config.yaml
n_layer: 8
d_model: 640
n_head: 10
n_kv_head: 2
head_dim: 64
d_mlp: 640
vocab_size: 32768
activation: "swiglu"
norm: "rmsnorm"
norm_place: "pre"
norm_eps: 1e-05
positions: "rope"
rope_base: 53800.0
rope_fraction: 1.0
qk_norm: false
attn_scale: 0.125
bias: "qkv"
tie_embeddings: true
parallel_block: false
init: "uniform"
init_std_qkv: 0.0428
init_std_o: 0.0428
init_std_up: 0.0428
init_std_down: 0.0
optimizer: "muon_variant"
lr: 0.00167
lr_mult_o: 0.724
lr_mult_up: 1.02
beta1: 0.93
lr_head: 0.00642
grad_clip: 1.0
warmup_steps: 200
schedule: "wsd"
decay_fraction: 0.61
decay_shape: "square"
final_lr_fraction: 0.1
batch_tokens: [131072, 262144, 524288]
seq_len: 1024
doc_mask: true
train_tokens: 2050000000
steps: 8013
dataset: "wikipedia_en"
MLP neurons of a small language model. Each row is named by its layer, matrix (gate and up: input weights) and neuron, and shows model dimensions 442-633. Each number is 500 + 50 x the weight over its row's rms, rounded and kept within 0 to 999. Numbers have three digits each. A neuron's up and down rows have the sign that makes its largest values positive.
A block is one neuron, or neurons of one layer that tend to fire together. Before each block is what it responds to, as a language model described it from the Wikipedia text at the highest values.

Slot before a verb
L3.gate206:556520558528517467608504579466520453459513451487489394591552577586477509463534530498546483451484482469558399428530478494544440548497518387455621501514469485456481474433473491601456500522463544531576534547585474580533539359505492505478483513529449601570448454543484524359487566561536451499556509536523526522402460449447571555427528439551542499519545508587474588530561527401469496495475524543429469518494559558487488458497491562447500513494517590434495547515560530546510378515436561425540615456510591561531503498571400478519488502469529581511547482537444515534525449522501459588
L3.up206:540446626567506431497526464539458505488480528463400573507525546558549528545536518549547446452492462499516505497544458513476560602538580492437536451573510550488581490516543440508375479469554481527418544510557506501565490429498394534457476448521494496485499450503548430561545593585556553499479460485533496456499512512546502575516383441511427470490483479429492517447534454447509511468454445557473438623526579538468593462518553465477554502519517503501499486565504495500464507517412552522432513527570567539480487566481442475474484487536494409545560496573425472482562404565442466551
L3.gate251:581584565524502529567542459515475432407553501568646457475450527515538437497497537461547531402477481531526557540498537468531523439585474542503487486472444595499517518411434507574506512449517439480543555400480471459552529468589429496437525497538463589538577502586461574610501466537543559561470442526456599420545549519470442507470503468425504472568520554600518527433502546422514523444554502517438451488501535504540505498536540517549560437570500574509553507526523527441471489541363483450552423443530494487470519550463546450452483373480458536673502538386541576530541465552495543501
L3.up251:465565554514434448539465488541412441504495528498467527457558567471402553434464530550490517507495552521487478576582551536531429503521571456589522536451466522443530525456526498432559484463595467535519493493501498460544432366491476485508500554476578424517537485520477543489519374571588527553454524458536347521552463565522441446529567497539559499487516528576564555555486448466555448474588503542380461506528539462495557431481434419515551515491517489487453525500442551519549561529456495467486529598532533445632518531463542534432453462495483530558444496627501564505506456610486526463
L3.gate322:439601528451448475504434595519513460526572444451495598460563443493520543581448457455492489566439478515558500482544524508450477461509547531552591412584519431451540517452396521394507528467470503455497615571561530551532494499569505407425536540556554471526509573505483541532512492559405565466465526469446523492446468523428465476483484515582488576510453408519557578596517486563587534519417434502448539480483617442485523532509463466571473480478427521448492405474456461490497491464467446556497681482438580491445465477576473577526637510510433496489512342487514525504540446514490479555
L3.up322:485469432534518524614457402542416443527440552488477425486463551544466484512510535485515441575474565497456441458472509560482506526537444503502500512442490538409591527446456513375431480403502477542473465554479525489414452522472524454469470562511586521441533467475435476504507550451529524449538614573514500509479400518458440494535535563452443630486470604528622596507534500562483596520477568595545489390506538563562528457465521514520393474521418569510482459504475552485567475540523560453514480444480503566416531569594441450490464497477494495494500433607422536385436634500556535403
L3.gate615:465469492486527541420515417447489483410524424473577417512546493489559534474433534488443621502600477547479620531482405494458509537387473590613468462434405493432486491561404566368540438540535502453558583596448481508523553433589468465533498384506558498429513510487508529485499417511451564452525520533523526594467514387463470561501579509588589550562447470593483539547509445473601391507511526466443391458548577516445564450512507400541469484406507493558593446516505527449535396490501418537460516452577526461537494502524521494533561463534453442546395491502646484513460438457564565465
L3.up615:494532622545497589577530572384481459490531479476446529441509518526547521580434563490507467525449450559515573502523440451441510527542492414472524513525487452502571516491441541495544481416555511520486487415440499506477477417396433420437484448511430476438557514566409507500518459473448501480543423423558496473495376555484504463455601545530415476543479477498454500518523553469389542513451473560516456427471435521507476522529443488540552504466516461553551530499564565567415503466539437494545521420603469575406468459515516486519538440515570621496465547485574524495550515473476607620

Verb-introducing function words
L4.gate7:484441495504468471477517510479542522555478467548452547571439461468500542529435474477467454584458543530517411524492408500563454574517560479473552537543501473477550444556555498490569362426489486617533572542511495490527577495491526561454473488586573502392491539661412491418536506464471501468574437544546453531487555475504526433523468467595375505390370520522486533429475560511574512488499453477576425485501476484463468556416502503510439481523479457525517411554560522403499529496486456516515547463410617476401516608513475422506541509561608442501571477595493530469595456535515507615
L4.up7:461503462540562521583503508446580488589557458473541516528445569474497531559527541447596453504522454499468480413561576465472378549543511429461543413418594512574416508527625572468580508499436508472478516504497568426554467618501511513512507531536547476454520474474502461514437510544479438395493567474466485566613596492520413517510438486445512531458444494470470570480562508496504467488510590520471501565483468540485459545569511449502520486610487521565503496443442459505503497581409567552502465454439515568512565512480498465471508565479526489418519527519514518577487505536502641480
L4.gate84:567438543543414483588503441634490537542471470539593452535547581395467574582466473539497556548478534534498548473516541449536510528536613410627483624455448482398409550463581445527467494548468449560472423535512449510507543579444464459484604540550429468454510447426468526496404515435524511551504333631431542532467450571513497487479522399464459491514513383534496567509586520463507491488545534506438540530514520480505540537556497521447499541550470421546531434507518517561509558550533425450477484430577587538526522436411529551425532546576492488487531457463602440507536510491527487456
L4.up84:564495585589521452549408477495518532532502476563526486501520549366369530572493515554517496600455527502558475459445584520683478458587472498498417600410499523531502504424527508542409493468454437489485419465490409519524483567459465474444578506529355515491571542481450495553322572535488481502462450485462466509535553524489437461523561454529453548478491479469498493569584453666559430526520389475476525412498570481484434606599448553514535559473586488504535492480521470583469547469447425505510551492540536487466412378518515513570526574564501557445465491520543464515529431453536602477
L4.gate167:568447536530544547558522523488481486578471484577499470556422451432397555564421566552581502431429471527574564458505500560608559539486533449585513484537454555564608508513542515371410510501494509519502423516481524452486539497500410557456539581445454568476519468482540467477562473472427436494540558514474450565497531471577503473435510493512542506463507568489535480481430461490508543506367468509456473467503442471481405487510632391559511471620479642426586484520464487534492514540412497431491479498543463523509541408578478537453497507541537455515532488518539566523447530508425564530
L4.up167:600394518470515490575522411545515520478510569431507476553412490476376529594461498547559521442506517521541573491520491503569502565480512553411504453431477584460571581504516455411529564484563437478468424528565406567496530484531427529502558494538433475369541463493380517572403506517536459556465532552456650498530506529515471509490526577532531515482573536372412491447536533578513512545498535494515410568462481394497475532519497525529513451550476584554499468532514519556499449575405489534490521589488446507562369475473540529423492526456469496554566482488516458419459499562553566478
L4.gate371:439477546509534580537562484491480599534510429500467429507493435476511566515565489455515527525530485452431653481550456527472448446523463342523404442499487497445517510505503437432557482528481495511568456573509542436538552554546477445543539529612467447546501490470438479564566407595411557524489401477482570538545538469451592554421520525535547348530555507601490490529544628500513543366441511566508486468495494448487495506484462495472570408433532451506405438382560492572506382424529521445468506532489526560496471525522420613518561475500453551498535506516482458481516501544430547448
L4.up371:490444496562418463491512437527518544502496477438478498485459569482485460507532518491397447539452551550482497439539511526502491488546419490517448499541457515490518488504457482527523530474507475496504502489647615468545426591512489475581579561484516526416572453442449461444478580507509640488517539485547465485498461471526472434545443482513503496469429453487418477444524494540559596540499506491503488401604481467555506494498473542468546493461415533535440461408570512596518385437531541489479589463509514492529522414592550509535478509492551530446559479549499535566512521545602536446
L4.gate434:458424423479528554576473407460582475518473474485452622493446481474573504544580488481536475453419546511523487539462542461488587520496482438400565482592520523510477538389551365509389534469517603577447504471547529552565511503476485529475547501653494479504472507426412557517427473468509489501472560536474602539475484489522476391487544490457494482441476511539377497470570492504489462507587419578519547561497470523495475484573508486555453525498578474486533462394605516496547538519478470517380507481484491515512465521447541433492478553443487540463464475606399454479612458574506563566
L4.up434:490468461486493509516479499366528613527516538501435513487484472520496515504573422476407502478435495415565439465484575542489450549529491557457460516455463405444468602483526458471451486544598506458528494447436505479617562439438478397500475487591451457547592491484464493479454427492496503431515483549538539484467431599522434498489596461469524535565587396425523555524557397550482612557447449415449508532545427572510427544472520519634487413451452526533557502427454518462474504507531526471412572535476429479496439459527386411507522545553445416499496438375460425478523512489601537530
L4.gate505:452500410449524522400480533425564531451444491427522471570386553542439531566539509465557514445567482567480479445488504422495508440500479456484606513503539418543486475535511473531457441522538510457500465525524564474484508533479534426566537560484392532530589479574472447437503510480459383613452528478394437558546453424546577472491468536529478579489532480556504544458504431477503449399520533451508554435537525364435583582483494510533446510476481452453547470505542526483415442581537411581504551522586366523475517585501581388510500461489543545472461485506460521481496521488406626524
L4.up505:458477528465554508450489495490500516492480521464601442427565566583543508475533453430553487458585558467506466516462575493546605570457481553485499405450482406519512487530513544563576557460453397451451483531509437475525532485526497538484569531450521506578513478522456538563448499541493516378516500506462518532462538454512436501532415633419473424578531549514524527536503510457543418556564431420459495539486524457583370463510465514473536495530565554441391397578443395439447488603573477549512513448493589468514528562473411485547481468539500435606493370442530494483574409477575461621
L4.gate532:493538494499432494476550498497513530498468462474398502539450496428549557459483507581600472570511460519465484432458481514522461492521498575440486581509631479454547555558487490427490475516473515589582469476470517486496533548444544511526485438552571447525495592595504394465529435483476508409472541500466542558496531604547360523563536588460490436553512546495549422480608465495513534558467500481504554469437481565458527488437446537538464346518527480528581492523457499446431488418497534555516433499467425447575476417542540537494495535551496499474460613494484425550487442511558399554
L4.up532:524527428524487441517592468396432553392412499458497460437476489487480453470558474485485599423506586466496486507430530501434462539395538552582513480519476469531546538487487500476535548459486395436453575493549460508548532507502533490473551446529505608422485595480534463418452508528450510504484528540619456414467563549442416475499498443495512467438450493454516507412576480537534456455507579547551538491559429461405533480483548485511483407497408534481509514504556518474459457454522442478475507469413487503476569485485588483466449569546534582471523500520471472582423463487389488455
L4.gate632:519505485552532386581533455533552496534458418438541456539496623469524504551442443518468592431580437470525429497483588523571487461469540452471593411480516463427467510513387552515448466447360476344492560494440594501572594478469463440439487523513463621540601454619446532580378520546559558533534520531570496495521516458467580450562420468487416504481441546571486534458555489432532524480550492539515462600452503490534456504413501509510504501503416527479503423477513547520444378553389414472545547435453621503574452524518353464504493492503540492442511427480468442464510531543414566496
L4.up632:604417489538485487538479450495440476427481596450406535464498542501566566478428568520581513445414534506523397478414543527541557540477522463580474342548508550539513515480465515480489494433505481518607488438530499468559534526423426524504447458490461482534518459589520593466606496472482588513441483500524456473491511580547464558503465483493483469534521574513476426507507548434509566493482491585501387521435494475582503590465460484567555420497485534508471407430526551509509529420438446560507446562471521511499509500497558533442507385527463565464469441490489480526474593501604540601

Mid-word subword pieces
L5.gate218:574564610438507582425477528536447598522447479559486564395479481534460482485496543483600526555501601422502548545549528522618454645566523419490490483493543497486535501461391500467491504535501421528489579417497476476486545505538431566522493494498614506425462490488450488499470501495495513493540582466412503497511515472517578533467569464483514469468511498453526444476548475526427573592588490519451506519447559600545524416533483540511455497481545548529550517631554503490593533538499578423490546476606479548505496477530410524508407588529377486453541617517484505487595478434457432454
L5.up218:447558517488575547568458537485511415512531577523568564503524444515506503533416521511565527531552439419508527430452572487516551589590457537578486503506542423490496541492489498519482473512551611502604549553561534479556435490481441432512436496531514450445465466446479369539474534406524484448473511442485533435608430355470532546501473444574488477532470410503478537556590539371528487499495405574477454545445405533543460430505565491567523423460476643494495493549552517457550458460418415486500483591548494635504527466467448575572472485513520467475505522611547492442560435534481504522
L5.gate269:454508539469506487477446393491492550522471528467483504503501461375503498544544529506480517453548469534520499508563491570504444492544573459531509488459424465400552476483514488544480591440535481421547425481481560423609477492469480491368499512441408490598517491473559387448451466458462557499412523458537497550482496436455323511473487427515526563440526547462552493471542544395530479424500423512478531584514584498552482553536487526528483512378411574530391545485516616524513483429465409558506546502603521543464536525521505496491474508485433537515523475478556492470448556561521492509
L5.up269:455512410495509501401427542564474506412554495466519442512448526481479550572539459434477505453521535538511512442447557449571530505526460456521501497468508405557483563540401455475415522465550567419524512444469492496510472452504484501552401546521472556525485543501475589519441409536573503608539486353494543518631567594459405484518521405537595490447473509481505461516480474501610504490509507378561525528491529496482442477550398584553496439517464520523499482433528478474478509449504525364530491498479450476578505520436434487553534467463542504517485534462446519521476411526505539527

Slot before main verb
L5.gate304:455545483496509575473519473466476501465537428500541518589475502425482498436494449485590389480496522347463466590478477451461513575554496481475562470511523560490451523484435497485485400483509487453638507463548572437475461538442437485494478479472509473593557513526445436532434560517585449500468543564549514515484436473484494503476478475477585451484519510481442465493495545520453442511525502552455455418420519454430553491480588568527466497523597440533468556516532413474491460457504613546485650520522536442457574489422447509498626476431439517469543392540536579532440496584537561526
L5.up304:534462572533385370474450495503507545551522548525443308463482403537537562488574489544473441541466481508387524413496458490649435485472407489491586507507510557514448531493475481557482507422518499528526479454498550556548625492475438498487517484569508462477578526485499500520518547485652507513477569568551523461486539510499461469580555448464463536424550537503525594497447526532561501606462432519510534490486451496453535547458428474464606485483600516489520538535520563516432480559490526553531577385514531452436436442451565539453537407569529469453569550501453490503441503466573531508
L5.gate471:540492474489581449552452590487432570445529476500482524429467541473565541471530508452517544471470557533548518465441426463514569572487529432517565430554491510533487620488481498485497444430490425489568440528509504478522482520529617479550495443637545426483492510468505512537489519564474589534387583427473520536505511441545430514522518510452476551453504471551444535476515557505506536439555507490396511450616420479486463472429466488492453488404494454513498480484489534527524537504538450565450559483464436400479558454529440477521438500517513450580509554567565512514468566477497558510
L5.up471:563446497476553474596531463387437519517552481549510447515536552544470503513525516509500468442381517546580480509508508521472504398472541468552449594519491493529526542572441540458444505504485563383497480547600473532490501471510495552463439399536492490572451413571640574556493536556425487539498520508539534465510474547494514468426488455397535517580498450522537495564482470538516438473574497525553472394401525486584499483453466482523558435568572431552506538536531540457552502458480531541431492518474577423480442486434498454395613519492573513453621434563431481485505442510433474496

Mid-word name fragments
L4.gate2:568523486524519469473419504474585542508538473493579526524509482522465554487491505425493488400532462629456550505410479507571503561469420511493523431419543529478536511531424585516486569516406481513499436479472583501479540455482338520533543534420546554547549533502477523449469453564527511538448508479616540475411571544493488500536497489496514392513528483522549466436506475470493584469569462521486540536465490509507572491522459556530439484564527511451426557504485383484535594494436519498556514473554521504500483508432513479552499548558456525514461593474510385421477600470475534490
L4.up2:586437565448464505561512504417452526460488440520521492506459585490454461491536462536584480476605502518574492530555487497429369531524471488568534556543593472445545546501571474457507455532421558444439494414401576421434455551471542437534514515516468497526538531498402460518526445408540475548505451521552510424472471389450495503424482497436516457482578560448422475485460505460535564523542568372630501502531536423450589454485534577480498499432633506536512518497505490419559501459481524475532520460417558483466524565514548581561532461470557548563462463454521505513506563586514426534
L4.gate51:491448488403534448571451389483485446533527420517429526475576477488539567525556455529552438459478456513610520509512447479592507568519520494549501510558514486466382475525481481374406393533451609443543510508445515514458482534529546485438518399434526480523461541449546442547582481494453520605474600542442504492499583551467554451525472565564493431498519502542554523598544488513466458494482569461476499518468524471441557497500530532514526504461508461501368438522426459499456539511592452524518464524506408495515496480441445478491484515383560547523405527522375524568506470562481433530
L4.up51:436505526482528469525481532547539538481553444465506562488499594565454500458545531463468481583431474534463476462499479431511476514565452532530516441554541495496492429576352516449508442385448587533578432576434504465531466430536527527428534432529502542578517493544499485555494498491495543438414604520506479412533556542551560569492516515543416505512491500474491506436449489510478462497496549488512491376462536503501522499494554374552518524539556498457520474497536546487418463613469542609444525451593527620547502486541469504609481526440500470497407474528487496428591461595462478593
L4.gate87:451454490545499479501491469553503580438498512448460423521492538505454532516502620498535536501562507518520467517617500481586532607520473598479448451593561533543538536511578581432502506515525423485530468555527598459494542601542452507612505501511559426497499484394481471500549519575432490429462561506431560447500488377534468457528502507545589448463516393571505491520460515509636602463518543432405540454545551446453591456440554459526474470445469501497566433481576620503467533514464445429531497486513429517541511511449522518504519550507522464518473520528458536489532447419511454522
L4.up87:483471538470557482504509477470468470473506527514477498590435442547494410502486443520499502484476548473522487512585568461481462466408416398482417535467474451427511468474534579479385505503603539558582490518554480570562510419481403601429414439340554496509494525444585467596433434459595527513448533472514462555519467549458446502523486519528498598502480460516496484515499436479547433570563529459574481519586487435510494545568493482478489468465474488551483437516437537490423502496507564446498561466498541541446572450543428451438493580560400364524503496435411477512473484441434474515
L4.gate140:486511521517576506511586485487531557426490585420488494560420541562481458529593464594472509486462457526470480480558470511544607497461551524530501526471498485481461495509514537479611426556460443500470478556470556455547497546532547605535485525410495528573431489500488546476435565527521405462563475425434529588448521581436529403564476523540476431484571555514456493619491424564490444555543495447525441521454442505625506481420475504478445423432527432458455464478476523506481462455538525516474520525479493443586453484543582554440457578461403504559464570486438463508531439432554496486
L4.up140:484596428469559501526502525493562439488421442501442563463433506484491559398536555442491517556459428502472508578523538504496411423416502523471486581525491446479508611406502535438442505654494632503523522442603597363515630516414550539457430573525429606543509574449452542516454426494509475442485480541397589539447466553438484552439484502518541436497527544489497526473438395527511580490445404406546456499481509507418516501483454542394483496524469524543417473444496475477520557558610408562514524534587608548470524475488522604438495576564481535544478518504484451442469512544439506499
L4.gate336:524466431434567484465468526441480505522538473503557556509509506487481527504466503339464465366542443439556479537559532503451527577449530459570481493445533494565487528505498484597489460572524465544559499595501477488513550505508431474438564362547414533491460486537515456576466441558420487482418521518565558477480546508474529483476513499534611531520513461388380467438435409512519573531483585485538541527561573522518444435470417433499487415447478488471565515531457539532431460455481487485477479542483482507486539550552500621482525462449582457495479624454653529382425462587449520500
L4.up336:519523443519470490546447597461590531507548538449466548632577555481490399373428443468443499394497514578482446486442513506544496524487440463521499557555499507422519518537553420517481478505528493413531592571529491423463469530458465519449505585449438523578500414589472532490467451504505458481538407502472472551563517583470464502504599434464453472421468514491518503485549521475505519558468573520554500492567482381548519519540551582531508507507522544567471585565476435489493526464423448505490525469448541536447477493492439414497605426483549426482594521612446506635521502471433471519
L4.gate361:530522457343521495568550478429496453519448522517484446583538499543507435601493535421479542542561586479505534435539501529583499589507507543392508537536519522475457516396526541479434560556452484494545491526526537528442540530547465518411393504550463433456531453483407500505538483478524398551500416513565538518484565548459573448536478487553494476388505496449388451527396547459490529494469494392540540544418480466499511465472498481534542497471432411505489635534532489463459529519483484508446527522517496570508481534509483483525514489463517481483499403466628441483497423512441420465
L4.up361:613606509515514512450429474595519561461555555503523497451444505483485473515514460601518606443564467589508512460387477439457509578511472573493510514483576490438502501526484454371519475548497431529491497410475593449409557503545491461440459496462476523474541451440508525473479438544521425445560497493368527556553529542550459453590485500483438482452571522585523556550574423550477559553558452508531442491487498535533564426448425522451535417486495523494492486550542496473506509385484532504568477505498478518585569487465517582455595507531455527605574472511513527499559470445457528431
L4.gate452:369521523513553561457579622517412475514431502489574488506495525520518547420494536537521457481597554533500575549505532477477452401419485545498527496557518452505542500519594492477470559537473514544425471591470543450489552504502545566454493575448542483548556517459477401515551459546466535547490494526561499497489532491492537505501474562561519568518484476457481509503430487450500489571464482501503397488489604535456423471508570518501560503395529559502502619484552493514517494492529556534544668516439531493505483495465534590500487512546486550478531454539456523536559500554474434519
L4.up452:508480405486500487499439461544462549550498516543418437456395499551523541538550462465446519645533495479481486621591470569452525553460435454601426548499541390502578506386500534552433490560433402470563491551509496395454543501527567546622539500534470445414412498561411496502539574526594605472516498540497530480508447584569450500562432477480430467616493490549466522552413567442429467475467417493415416513519477518477564530481476576428480592516507411562498430508541480471465521529557428540511526422520525553548537483532496477451482598465486481535515511486525488496463418406488405502
L4.gate509:540507522571501494542462457487501517472415465427567522574537477457412463503517496523495531398555464483481443484504393454520551548455520517482540591423522592481430485506504444488354479421517609469466554440497483498564518409517475385421388459459386545421552618567422513477514503660518573602456545480494423503510501455497542487368525598541428469533510523459565467531475488503583474564523502447460538556459509453525532546472488491511478490513505538498491512550483558404544488507469454454484438441556475468549458540510499527523550501458503578524459484418554482444445438465556438499
L4.up509:501575488474417511508543492573466540541496579489478506550617437587525451502465495550467493428456541531557568460498446482468522524509622476422529492441440462447428558505566543539466497481540501465470497482532580474473462440549440439633522561484554521527551557445491465469548534508506561538480494546519511437426486483563514556482485495515487503511527491470518531503564464489537461435524462454462409434469478566578456413479500512449511470551488510524489481496456474543614496531493470538478512500483463503390485551545527424545541532483465617475500533517420506510486474530455424495